config.toml
n_kv_head = 3
vocab_size = 8120
activation = "swiglu"
attn_scale = 0.125
lr_head = 0.00543
MLP neurons of a small language model. Each row is named by its layer, matrix (gate and up: input weights) and neuron, and shows model dimensions 304-367. Each number is 128 + 24 x the weight over its row's rms, rounded and kept within 0 to 255. A neuron's up and down rows have the sign that makes its largest values positive.
A block is one neuron, or neurons of one layer that tend to fire together. After each block is what it responds to, as a language model described it from the Wikipedia text at the highest values.

L6.gate61 [127 125 123 133  97 166 138 123 179 152  89 190 137  93 113 122 145 110 104 109 128 129 162 139 149 155 162  94 121 158 122 169 124 133 121 116 158 146  91  97  74 142 124 132 154 140 155 144 142 146 151 117 106 143 119 140 142 140  89 111 111 133 173 175]
L6.up61 [106 161 131 149 135 114 151  81 146 137  74 137 144 129 127 130 158 151 117 121 137  98 133  79  89 101 109 118 151 104 150 150 155 125 145 158 183 162 123 117 180 163 113 110 144 121 157 129 139 118 112 185 122 133 115  86 100 148 103 154 162 142 129 150]
L6.gate119 [ 97 131 140  89 146 104 132  95 136 123 127 119 111 179 123 143 131 122 111 142 125 151 157 128 133 138 124  96  99 131 126 117 144 160 100 136 143 140 110 107 119 134 138 119 153 131 201 121 134 122 138 111 137 133 121 107 109 107 147 109 139 141 122 145]
L6.up119 [123 110 191 172 107  91 115  87 106 143 107 102 133  68 181 123 137  96  79 109 141 137  97  93 195 132 198 138 137 138 122 140 148 139  92 136 139 186 113 109 110  89 162 146 107 117 141 129 139 156 120 105  84 117 103 111 125 140 155 110 146 141 140  93]
L6.gate184 [187 118 111 121 120  92 166 138 116 135  74 120 143 106 141 120 123 149 141 112 128 159 117 122 121 151 142 146 128 103 106 113 100 107 122 147 112 117 106 145  96 159 144 149 132 131 136 123 163 133 139 194  56 127 137 134 140 161 131  85 152 147 118 137]
L6.up184 [116 172 115 113 147  97 100  77 107 174  93 151 132 122 138 136 124 122  85 153 105 124 158 123 114 156 121 149 119 128 155 163 129 128 119 125 196 118 139  98 117 124 130 142 150 159 145 119 113  96 126 106 113 105 116  99 146 158 140 115 146 141 111 148]
L6.gate343 [131 116 159 152 121 145 142 124 113 161 134 110  93 111 134 138 113 129 169 116 166 113 155 118 143 111 122 129 119  72 105 157 131 122 115 120 173 145  99 118 122 103 119 120 136 132 127  99 169 118 138 148 139 133 126 208 128 151 142  97 104 121 111 130]
L6.up343 [155 151  64 108 134 142 133  77 132 133 167 154 121  96 139 135 157 159 148  97 119 120  96 139 107 124 147  92  99  84 167 126 140 110 132 146 133 161 136 127 158  88 126 121 122 122 155 104 122 102 140 138 136 126 114 123 166 108 109 134  89 110 123 122]
Responds to: Middle word-piece tokens inside non-English personal names, mostly Arabic and South Asian (As-ad, Ham-id, Dam-od-aran), sometimes German or Czech; weakly " born" and "%".

L8.gate593 [153 121 118 120  86 163 137 121 129  84 125 121 132  80 113 106 156 123 113 158 137 116 150 134 136 114 163 108 146 104 140 130 180 116 111 180  84 131 127 110 155 105 145 142 148  97 122 142 131  90 154 122  97 129 149  90  85 165 136 144 132 134  94 140]
L8.up593 [138 115 116 119 114 120 115 109 161 101 108 147 134 138 103 139 109 144 171 129 187 151 123 126 142 115 106  90 176 150 155 164 122 111 120  93 105 114 126 122 104 140 109  81  97 146 124 169 144 121 108 123 102  89 127 114  97 114 143 137 152 134 156 140]
Responds to: The space right before a four-digit year, after a month and day ("May 11, 1925", "15 July 1710") or in table cells; also some line breaks ending table rows.

L6.gate120 [124 126 115 138 117 135 150 112 132  93 147 134 107 112  85 110 141 123 109 159 146 108 137 150 167 101 125 140 131 134 146  81 137 193 103 115 104 127 131 130 145  80  99 130 134 133 132 138  97  84  90 111 134 141 130 128 131  92 121 124 158  92 128 105]
L6.up120 [101 142 153 145 120 124 115 134 102 110  97 120 114 126 113  98 112 125 101 197 141 149 169 128 162 118 112 106 156 161 106 151 102 131 135 158 114 116 100 147  94 163 118 123 162 116 152  91 171 148 130  97 115 126 132 116 169 118 136 115 138 152 159  91]
L6.gate1131 [112 119 169 126 123 134  97 164  95 155 195 143 146 143 125 108  85 100  78 163 154 166  82 183 127 112 141 105 161  89 149 121 102 120 104 168 134 117 103 121 111 144 136 121  98 147  95 139 160 153 130 135 140 107  72 120 138 114 132 121 115 174 155 112]
L6.up1131 [142 106 139 136 121 145 150 184 124 147  86 189 137  76 147 128 150 138 140  65 118 127 141 116 128 147  94 106 114 115 100 126  86 149 111 151 130 144 150 107 113 136 127 109 148 132 162 106  98 134 130 156 121 113 110 107 140 104 127 118 102 115 179 119]
L6.gate1169 [171 116  98 107 162 102 131 155 135 126 120 106 106 184 139 120 110 124 110 110 153 127  64 121 134 126 118  82 135 161 126 105 109 137 123 138 106 126 147 145 140 146 142 121 132 152  83 149 116 112 137 111  81  72 126 101 129 109 162 129  78 137 133 118]
L6.up1169 [129 110 102 121  75 127 129 119 121 101 164 119  83  74 125  98 137 131 138 120 126 149 132 175 102 110 128 118 144 113 149 155 154 119  84 131 155 139 146 149 110 101  69 147 158 136 130 166 159 122 111 139 120 115 113 160 141 122 144 186 175 146 133 103]
L6.gate1208 [115 135  94  61 114 113 118 141  90 123 127 154 123 131 127 123  99 104 128 167 143 135  79 146 110  75 132 111 140 126 167 134  99  88  62 164 168 174 111  87 148 122 113 127 104 123 136 101 109 135  95 114 107 111  87 155 110 112 187 151  99 129 127 124]
L6.up1208 [148 110 123 150 134 131 132 152 161  80 122 119 121 117 148 147 125 146  94 126 141 136 168  80 137 124  85 138 118 123 117 116  90 144 142 142 141  97 120 117 151 151 127 121 145 181  86 149 130 171 144 149 121  93  84 106  74  94 108 183 143 188  86 133]
Responds to: The space or punctuation just before a year, mostly after a month, day and comma or "in", as in "25 April 2021" or "November 11, 2007".

L2.gate76 [160 135 109 213 165 171  67 110 145 133 138 159  87 135 146  82 133 134 137 150 138 105 124 155 127 178 144 140 168 104 152 127 156 141 139 136 132  96  98  82 147  90  97 170 109 151 129 134 101 114 117 124  98 110 179 136  90 161  90 145 118 133 152 163]
L2.up76 [141 135 133 136 122 101 110 150 112 118 129 124 146 111 125 120  71 175 133 110 117 117 131 184 116 160 108 170 127 135 120 165  83 153 115 115 132 152  75 164 175 168 116 159 150 132 115 141 113 158 157 142 114 123 137 100 197 154 153 136 182 108 134 147]
L2.gate252 [121 115 141 142 101 137 166 144 164 119 145 133 187 148 134 152 121 154 122 137 183 143 114 151 132 113 103 136 122  93 151 111 149 138 138  95 122 181 150 159 155 121 128 112 121 111 115  98 115  86 101 149 108 141 119 140 121  86 124 110 153 135 112 139]
L2.up252 [122 146 141  96 126 138 139 150 150 121 126 113 132 107 100 101  98 104 115 119 153 120 101  74 107 106 146 142  86 143 143 123 184 107 129 145 156 113 109 130 143  71 133 119 133 137 125 117 157 150 121 116 139 137 111 137 139 101 164  89 138 127 157 144]
L2.gate315 [138  97 123 129  96 161 108 132 130 142  81 130 115 128 153 122  89 129 104 117 133 121 164 163 121 173 154 135  91 170 125 128 133 144 141 112 161 148 105 124 122 109 120 111  86 119  94  90 139 157 130 139 145 100 145 164 122 141 135 153 102 150 147 131]
L2.up315 [146 101 145 106 154 123 128 111 100 139 135 119 146 126 119 120 151  87 110 100  84 135 125  78 120 103 158 126 131 130 130  97 101 132 137 105 142 143 148 135 126 126 147  91 126 173 123  77  90  92 118 142 144 164 135 142 158 103 112 129 112 130  99 153]
L2.gate342 [109 168 112  64  90 160 140 142 104 129 123 125  97 143 141 130 114 103 132 114 156 177 121 170 170 125 111 126 132 128 135 153 133 131 103 113 123 127 161 113  93  98 144 128 125 157 113 139 162 103 125 131  90 137  95 181 117 153 120 106 139 158 119 134]
L2.up342 [113 124 132 149 121 142 126 137 141 147 124 164 190 146 118 107 111 143 116 120 118 109 127 169 171 161 110 148 140 133 118 133 156 138 123 120 114  93 127 173 105 139 100 153 110 167 114 148 164  97 134 120 145 108 104 112 122 129 150 117 142 120 156 139]
L2.gate385 [130 116 147 155 143 119  94 107 162 119  92 127 176 116  94 120 151 130 142 114 187 138  96 115 136 192 124 139  79 139 183 160 161 120 113 140  89 157 178 132 109 115 102 113 118 134 145 144 178 130 115 111 114 121 158 121 105 182 137 120 124 123  82 112]
L2.up385 [104 155 138 118 126 122 168  92 133 146 130 129 159  86 137  96 131 116 124 123 136 157 143 153 162 130 189 123 170 131 108 149 139 109 157 159 154 159 122  98 127 105 102  97 100 118 113 140 125 138 127 144 150 111 135 128 127 138 176 106 157 120 120 104]
L2.gate390 [126 129 175 137 151 106 122 150 109 127 163 189 147 127  87 142  62 108 160 104 131 105 155 112 143 114 127  98 119 146 117 131  91 105 119 134 128 137  98  84 115 115 109  84 103 142 114 113 121 134 173 147 185 120 164 156 154 118 130 170 140 108 146 139]
L2.up390 [114 110  97  94 134  96 109 151 110 162 137 156 134 113 119 103  81  94 132 160 148 116 103 174 107  75 124 120 122 132 130 141 135 118 109 146 138 122 120 129 134 120  94 129 134 141 106 136 164 116 146 141 147 134 178 144 153 124  98  82 156  83 142 127]
L2.gate533 [159 157 129 100 152  97  84 138 145 104 150 155 121 103 142 108 128 124 117 126 148 141 111 153 103 122 126 146  78 128 159 142 164  96 128 131 121 144 200 108 104 148 117 158 104 150  79 112 103 139 129 159 112  96  94 126  95 172 149 139 131 153 108 104]
L2.up533 [132 126 130 125  96 144 129 118 142 139 171 138 130 177 150 161 131 125 119 141 140 176 156 106 162 106 123 106 152 129 141 128 128 170 130 164 132 115 124 114 112 111 158 152 155 122 133 137 117  99 128 127 146 132 140 114 119 128 143 137 111 138 139 177]
L2.gate733 [ 84  97 137 157 164 144  77  82 160 117 177 104 117 144 115 152 126 108 135 105 120 143 109 112 166 122 121 120 113 118 111 158 135 138 137 160 116 115  83  77 148  99  90  94 107 139 162 153 107 170 153 125 140 110 138 121 125 113  98 112 124 101  71 143]
L2.up733 [ 95 129 149  81 106 145 103  90 139 134 165 117 133  84 172 143 141 117 119 110 136 123 123 143 128 144 143 142 155 189  89 100 124 145 130 132 125 124  76 145 150 107 107 122 128 118 177 148 119 111 129 110 146  94 138 148  94 150 151  92 125 112 104 118]
L2.gate795 [142 131 107 139 105 138 144  94 164 144 144 126 170 172 110 109 122  80 104  73 114 118 120  92 118 150  95 164 132 152 125 164 138 125  81 167 162 152 142 150 120 124  56 127 136 175 139 152 137 130 105 162 100  96 141 104 133 118 109 151 127 137 116 105]
L2.up795 [137 149  89 127 124 137 119 136 141  86  88 122 126 141  94  99  96 106 126  87 130 122 105 129 130 155 117  81 113 140 108 141 159 123 102 145 124 161 164 174 113 111 113  94 160 155 109  99 148 135 123 155 162 134 125 106 123 140 111 115  91  79 165 163]
L2.gate813 [146 172 196 138 165 101 122 140 113 102 149 122 129 148 130 126  88 142 131 133 151 143 126 153 134 137 148 161 136 153 154 141 123 114 157 117 123 117 160  98 116 121 135 135 133 164 127 151 123  96 169  90 107 108 118 137 105 167 104 124 137  76 105 127]
L2.up813 [127 125 137 131 134 132 143 145  90 122 116 143 139 110 160  53 109  97 159 127 165 142 110 167 121 142 134 146 147 146 155 133 125 139 120 112 157 137 162 100  52 146  98 139 123 151 120  99 141  88 115 114 109 131 132 125 101 140 142 125 117 166 171 141]
L2.gate860 [123 149 110 128 148 104 169 102 108  87 153 110 107 127  69 142  85 168  95 128 143 100 138 103 111 186 158 105 115  80 137  89  87 128 107 113  86 113 109  88 129 145 137 141 116 154 119 122  97  64  58 135 107 130 177 131 178 129 125 137 135 123 144 156]
L2.up860 [113 143  61 127 129 116 163 117  98  96 152  87 141 102 124 131 102 172 108 161 134 110 116 131  97 144 157 123 103  90 135  81 139 105 111  70  92  95  99  95  87 124 122 134  83 125 161  84  92 117  69 159 151 118 167 109 142 111 170 144 157 116 142 118]
L2.gate1026 [131 137 139 113 169 159 111 144 115 112 142 129 165 117 146  87 113  87 108  99 158 137 113 177 132 148 140 110 123 102 141 138 166 155 138 136 132 109 109 123 119 135 102 158 166 122 149 107  97  88 132 146 101 101 152 150 134 118 138 115  97 163  99 109]
L2.up1026 [146 134 150  62 127 128 157 117 137 129 129 102 116 113 122 107  97 152 119 148  83 104 118 175 176  98 125 119 108  97 137 130 138 182  81 157 163 145  88 118 123 134 138 143 126 116 129  91 113 102 117 151 143 174 102 110 149 118  95 168 122 116 193 137]
L2.gate1032 [ 93 184 144  79 129 155 120 147 181 109 131 115 113  99 110 132 153 146 134 175 133 139 154 192 149 129 144 158 153 107 138 163 111 115 123 122 143 102 115  91 156  99  93 208 154 139 123  95 136 140 119 177 122 127 117  98 129 170 148 168 107 147 132 144]
L2.up1032 [159 123 174 130 120 114 160 149 118  70 114 138 149 113  84 112 168 122 164 148 119 118  94 164 105 137 122 165 141 126 103 151 158 158  63 147  99 125 148 133 114  76 122 141 166 115 137  64 168 161 108 127  72 137  67 145  84 135 143  80  96 133  99 142]
L2.gate1064 [129 143 137  75 127  97 129 148 146 110 135 108 145 123 108 117 124 140 146 127 139 148 117 121 131 108 111 173 124 123 149 128 155  72 136 125 112 154 120 121 134 111 146 124 152 125 128 100 116  84 112 120 113 129 170 115 117 127  91 124 153 127 139  94]
L2.up1064 [129 140 127  75 133 166 145 174 116 120 149 140 157 109 133 108 120  95 144 104 144 137 130 115 122 126 101 118 180 126 127 167 141 140 156 147 114 134 108 134 139 129 120 121 147 127 111  92 116  90  66 104 124 144 147 118 115 146 189 110 144 136 151 101]
L2.gate1090 [ 97  99 146 114 142 119 127 108 104 149 135 128 125 124  83  86 112 108 145 134 145 107 118 140 111 118 136 124 158 132 126  91 110 152 148 124 107 123 136 101 150 112  69 152 105 117 152  94  89 116 118 116 161  87 122 128 116 159  98 116 100 105 156 101]
L2.up1090 [ 93  87 152 133 120 119 124 117  99 129 157 143 143 126 137 131 121 104 127  97 178 131 143 150 143 129 121 126 123 121 111 159 144 137 129 112 144 117 126 115 135 123 122 130 122 140 142 161 131 108 147 146 180 122 105 131 140 155 137 111 160 154 120 107]
L2.gate1262 [122 138 164 108 158 136 125 138 171 158 124 106 129 103 150 157  87 152 164 152 131 114 123 132 119 129 141 171 180 101 142 130 169 114 119 100 102 154 161 144 107 115 170 124 117 134 104 108 143 125 117 169 158 141 123 147 171 164 112 134 123 124 136 120]
L2.up1262 [127 126 144 140 114 108 115 109 166 137 111 156 124 100 119 143  80 150 165 135 158 144 122 117 139 141 129 121 145 123 148 136 112 126 127 120 100 118 118 134 121 108 100 122 131 137 150 118  71 146 106 138 131 159 146 115 105 129 150 161 114 135 126 100]
Responds to: The space token right before a four-digit year in dates, after a month, day comma, or "In", as in "Died: 16 April 1883" and "In 1946".

L8.gate368 [135 132 140 112 159 124 117 153 148 123 141 112 118 153  96 171 162 107 131 129 139 144 144 128 136 133 151  90 145 129 126 117  83 138 134  75 133 172 124 162 107 103 139  76 130 115  98 140  89 132 151 118 126 129 126 142 122 170 159 144 112 175 106 185]
L8.up368 [106 168 127 107 143 156 111 157 160 142 122 152 127 179 103 199 146 124 142 128 152 163 115 168 167 152 106 101 130 173 103 139  96 130 139 173 140 149 148 123 119  86 154  88 126 115 153 107 137 138 178 113 128 165 136 149 164 190 150 131  72 173 127 133]
Responds to: Short opening word pieces ending in or containing "a" at the start of rare or foreign names and words, such as Sa(almüller), Sa(igon), Za(illian), N(a)he.

L2.gate9 [130 123 144 193 162 126  82 154 165 130 126 147 143 151 143 134 133  91  63 161 169 178 114 159 138 153 152  99  60 127 105 136 155 163 123 108  78 146 103 109 135 121  61 110  90 113 132 109 132 147 129 130 122 157 107 107 142 136 128 106 137 147 123 138]
L2.up9 [164 114 132 134 133 112  97 143 155  93 136 106 153 122 132 123 112 111 114 141 138 107 159 132 104 173  98 160 113  94 122 135 139 112  98 162 116 118 112  92 117 114 182 107 145 141 165 108 153 134 149 130 159 122 152 146 164 109 160 122 151 131  98 114]
L2.gate157 [145 113  80 176 113 130 129 134 157 123 143 102 126 160 144 117 147 142 147 104 133 161 123  90 117 108  72 164 118 114 100 149 121 171 127 128  97 126 150 155  84 145 130  95 108 106 162  99 128 156 110 120 136 131 122 137 166 166 152 153 163 154 120 133]
L2.up157 [125 182 148 136  92 145 133 148 117  55 160 116 110  84 124  94 116  85 151 127 150 109 115 131 106 161 118 133 120 124 106 156 107 119  89 132 127 153 137 138 128 150 169 129 137 126 105 153 137 161 170 147 117 110 106 160 136 138 152 151 119 132 122  95]
L2.gate209 [ 93 135  95 108 114 132 153 131 114 134 155 132  96 126 160 149 113 132 126  91 118 137 150 140 118 102 118 108 123 133  91 118 134 105 102 109 127 103 153 113 128  78 158  91 124 140 122  98 116 152 105 124 148  80 115 105 137 158 120 160 150 111 147 164]
L2.up209 [ 66 101 116  99 125 130 133 118 125 122 155  94  67  91 160  99 130 101 147  98 160 162 110 130 115 125  93  97 119 155 111 137 146 138  96 155 180 122 146 119 130  98 135 113 130 158 145  94 113 129  91 108  75 124 103 119 126 122 177 118  89 118 100 147]
L2.gate614 [158 125 112  73 154 121 137 130 112 140 164  88 133 140 146 142 125 136  96 118 127 151 115  93  81 152 156 130 103  94 125 154  93  78 111 120 127 127 121  99 163 132 141 122 155 114 116 144 140 137 133 145 126 122 123 153 170 164 141 109 148 110 120 132]
L2.up614 [144 110 127  97 173 106 119 137  98 144 146 109 142  82 131 160 115 162 107 122 113 105 134 144 116 123 160 155  94 165 145  96  65  83 124 117 172 151 155 113 142 133 117 135 123 104 127 106 110 143 119 163 101 112 132 126 143 125 102 148 132 114 100 181]
L2.gate637 [108 134 131 145 117 110 172 155 119 149 141 142 133 104 130 131 169 139 128 110 116 151 142 106 117 132 103 144 153 155 155 122 113 160 141 130 121 132 101 139 116 203 164  99 141 136 136 139 168 147 144 155 119 128 127 113 156  99 128 109 175  64 111  90]
L2.up637 [127 126 122 142 155 139 132 131  99 156 149  99 139 153 132 143 122 128 118 134 168 109 156 149 132 126 113 134 122 161 127  83 105  83 142  96 121  79 129 142 116 136 127 111 142 182 119 168 133 146 186 112 116 133 152 130 135 151 123 134  72 115 136  77]
L2.gate672 [143 171 136 156 142 115 179 134  82 164 129  66 118  97 131 127 147  96 185 148  84 103 154 117 173 130 154  99 128 153 139 137 115 102 141 148  91 136 114 118 169 105 168 153 115 138 145 136 110 116 126 139 138 134 134 130 108 118 112 119 107  75  91 131]
L2.up672 [130 141 122  92 120 105 111 146 152 154 136 114 130 105 152 110 124 122  84  97 159 100 141 142 173 123 146  95 109  83 131 160 119 107 108 127 131 134  98 141 118  84 122 124 121 147 166 160 159 105 140 117 152 107 108 127 153 102 101 126 116  81 165  76]
L2.gate701 [137 130 137 116 142  97 140 172 131 131 146  99 188 120 116 117 128 124  99 106 140 197 100  80 144 133 173 166 119  95 196 145 167 137 113 175 134 139 139 163 158 139 132  97 166 139 167 156  81 122 129 168 114 135 104 143 127 133 114 131  76 124 162 109]
L2.up701 [142 126 137 144 123 103 136 131 114 152  85 120 106 150 158 164 141 100 180 133 133 139 114 151 146 114 125 134 171 118 180 139  74 146 158 137  99 129 124 128 180 113 139 121 137 105 147 157 133 101 145 136  98  52 118 133 172 103 156 124 109 117 144 143]
L2.gate759 [ 73 127 114  90  86 142 115 152 123 140 139 107 168 150 147 102 135 144 139 127 125 114 120 165 123 131 187 116 127 144 126 185 174 158 126  98 141 169 101  95 102  95 141 122 129 139 160 137 129 151 150  86 140  98 113 148 135  93 158 129  99 114 111 155]
L2.up759 [162 105  97 130 170 162 119 150 130 118 134  75 144 145  98 135 165  95 102 189 142 182 163 116 130 161 123  89 141 172 153 103 125 112 108 111 127 142 146 116 122 150 130 137  93 102 136 103 113 109  91 153 107 141 149  84 126 129 112 145 104 134 110 118]
L2.gate770 [107  67 122 111 115  85 143  87 105  75 124 111 117 108  79 145 182 122 115 131 139 133 144  94 174  73 119 131 144 164 126 135  99 147 181 160 102 158 132 140 135 142 152 135  94 114  84 122 120 153 153 142 105  98 141 116 120 133 166 131  92 102 128 105]
L2.up770 [102 132 142 123 125 127 118 127 155 147 135 156 118 147 143 131 159 129 107 149 134 139 133 142 123 121 135 121 134 155 189 127 113 163 170 140 122 134 124 141 110 154 142 144 148 135 120 129 140 164 149 126 113  90 147  88  85 104 135 103 131 135 144 170]
L2.gate859 [142 134 127 162 146 193 130 110  95 113 152 112 131  83 123 116 121  88 129 150 112 183 172 109 155  96 122 101 116 141 111 129 166 120 137 146 102 125 117 141 114 146 164 138 147 146 125 134 143 152  78 164  48 107 111 130 136 116 128 125 163 136 101 112]
L2.up859 [159 118 146 106 122 116 112 133 157 129  88 150 147 133 122 155 114 157 152 126 137  87 156 108 119 122 163 131 162  97 131 116 104 136 147 165 145 139 113 107 114 137 133 140 114 149 120 123 153 123  99 156 168 179 136 128 106 113 128 154 119 137 123 140]
L2.gate890 [ 99 133 127 136 183 141  87 140 153  72 167 110 122 139  89 152  87  97 123 116 161 139 109 141 101 153 139 153 130 159 117  94 126 159 119 147 142 118 159 121 141 132  83  94 142  99 114  99 137 155 145 153 126 116 149  79 132 106 184 150 149 129 142 155]
L2.up890 [113 143 129 147 156 114 126 163 160 111 141 123 110 141 130  94 148 131 136 155 136 130  77 135 114 144 155 101 131 103 127 154 132 133 118 162 120 142 133 119 172 136 133 154 146 124 104 106 154 109 112 143 168 161 190 112 127 128 100 135 148 111 159 134]
L2.gate931 [123 122 105 148 148 160 157 113 117 120 176 104 138 103 125 158 113 138 118  89 156 139  96 131  94 154 137 139 107 124 132 148 106 165 124  91 154 116 118 105 118 100  75 130 119 118 107 147 191 132 149 130 112 106 133  73 102 174 137 114 123  96 115 131]
L2.up931 [163 134 166  89 144  87 162 150 171 119 135 138 147 144 136 145 152 121 125 175 143 151 135 143 129 111 100 123 136 110  96 115 121 111  98 145  89 123  88 107 140 165 162 112  68  97 173 108 169 136 124  65 110 120 111 192 118  88 120 107 144 164 108 123]
L2.gate1016 [118 114 126  98 127 156 129  70 100 161 149 145 114 120 112 167 148 135 104 164 133 111 161  93 138 143 120 119 105  72 141 168  85 161 144 175 144 105 119 182 156 148 102 166 138 103 132 124 121  82  95 131 113 170  99 108  92 169  65 109  65 125  98 132]
L2.up1016 [122 148  92 151 128 135  89 132 147 139 123 135  93  98 143 146 138 146 101 101 107 119 177  86 124 132 121 162 129 147 141 149 135 139 162 133 174 121  83 138 159 166 133 139 126 146 136 161  98 152  90  95 124 166 127 140 142 136 162 113 125 133 117 110]
L2.gate1152 [135 124 124 113 120 134 114 122 127 140 154 142 110 144 178 142 118 116 126 164 114 104 119 131 147 126 142 145  96  94 118 120 120 106 105 110 192 133 134 121 126 130 121  88 101 178 130 160 118 101 134 161 137 108 171 152 128 189 109 119 124 161  74  92]
L2.up1152 [150 139  85  95 147 131  98  76 133 115 162 138  99 111 123 123 110 124 117 138 115 155 174 104 103 152 152 134  84  74 139 102 136  95 118 127 147 114 121 139 189 149 140 149 129 127 126 102 113 128 129 131  78 114 122 196 109 118 119 117 124 153 159  92]
L2.gate1171 [135 110 126 135 121 180 166 142 116  98 115 110  98 133 150 129 145 100 121 149 143 169 143 123 159 142  97 152 139  99 144 140 123  94 150 101 174 106 102  84 128  84 163 132  66 138 132 128 132 143 180 118 116 116 152 135 130 120 131 129 135 147 127 138]
L2.up1171 [ 85 155 128 156  77 111 130 129 104 140 150  77 142 137 119 168  80 111 120  97 158  93 120 145 125 124 139 116  96 142 117  81 114 165 107 111 142 149 111 141 115  91 124 167 140 150 178 148 151 152 142 118 106 119 124 112 115 129  84 127  96 107 125 117]
L2.gate1216 [123 142 156 133 153 123 169 137 141 134 144 155 146  72 126 122 123 110 122 152 141 129 140 128 159 137 135  82 125 102 101 121 114 169 127  84 117 108 108 124 135 170 122 123  91 149 147 117 157 129 135 132 127  96  90 141 139 165 158 137 135 109 117  75]
L2.up1216 [161 106 150 143 134 117 200 139 144 128 143 132 111 128 132 159 144 123 129 147 150 124 123 120 181  96 157 106 151  87 104 132  97 143 153  96 109 102 117 153 109  97 106 134 111 132 133 157 135 136 148  86 154 144  96 127 116 119 105 135 133  72 120 106]
Responds to: Short vowel-led fragments like a, an, ar, ha inside proper names, mostly Indian (Vijayanagara, Ganapathy), plus line breaks after an article's title or one-line description.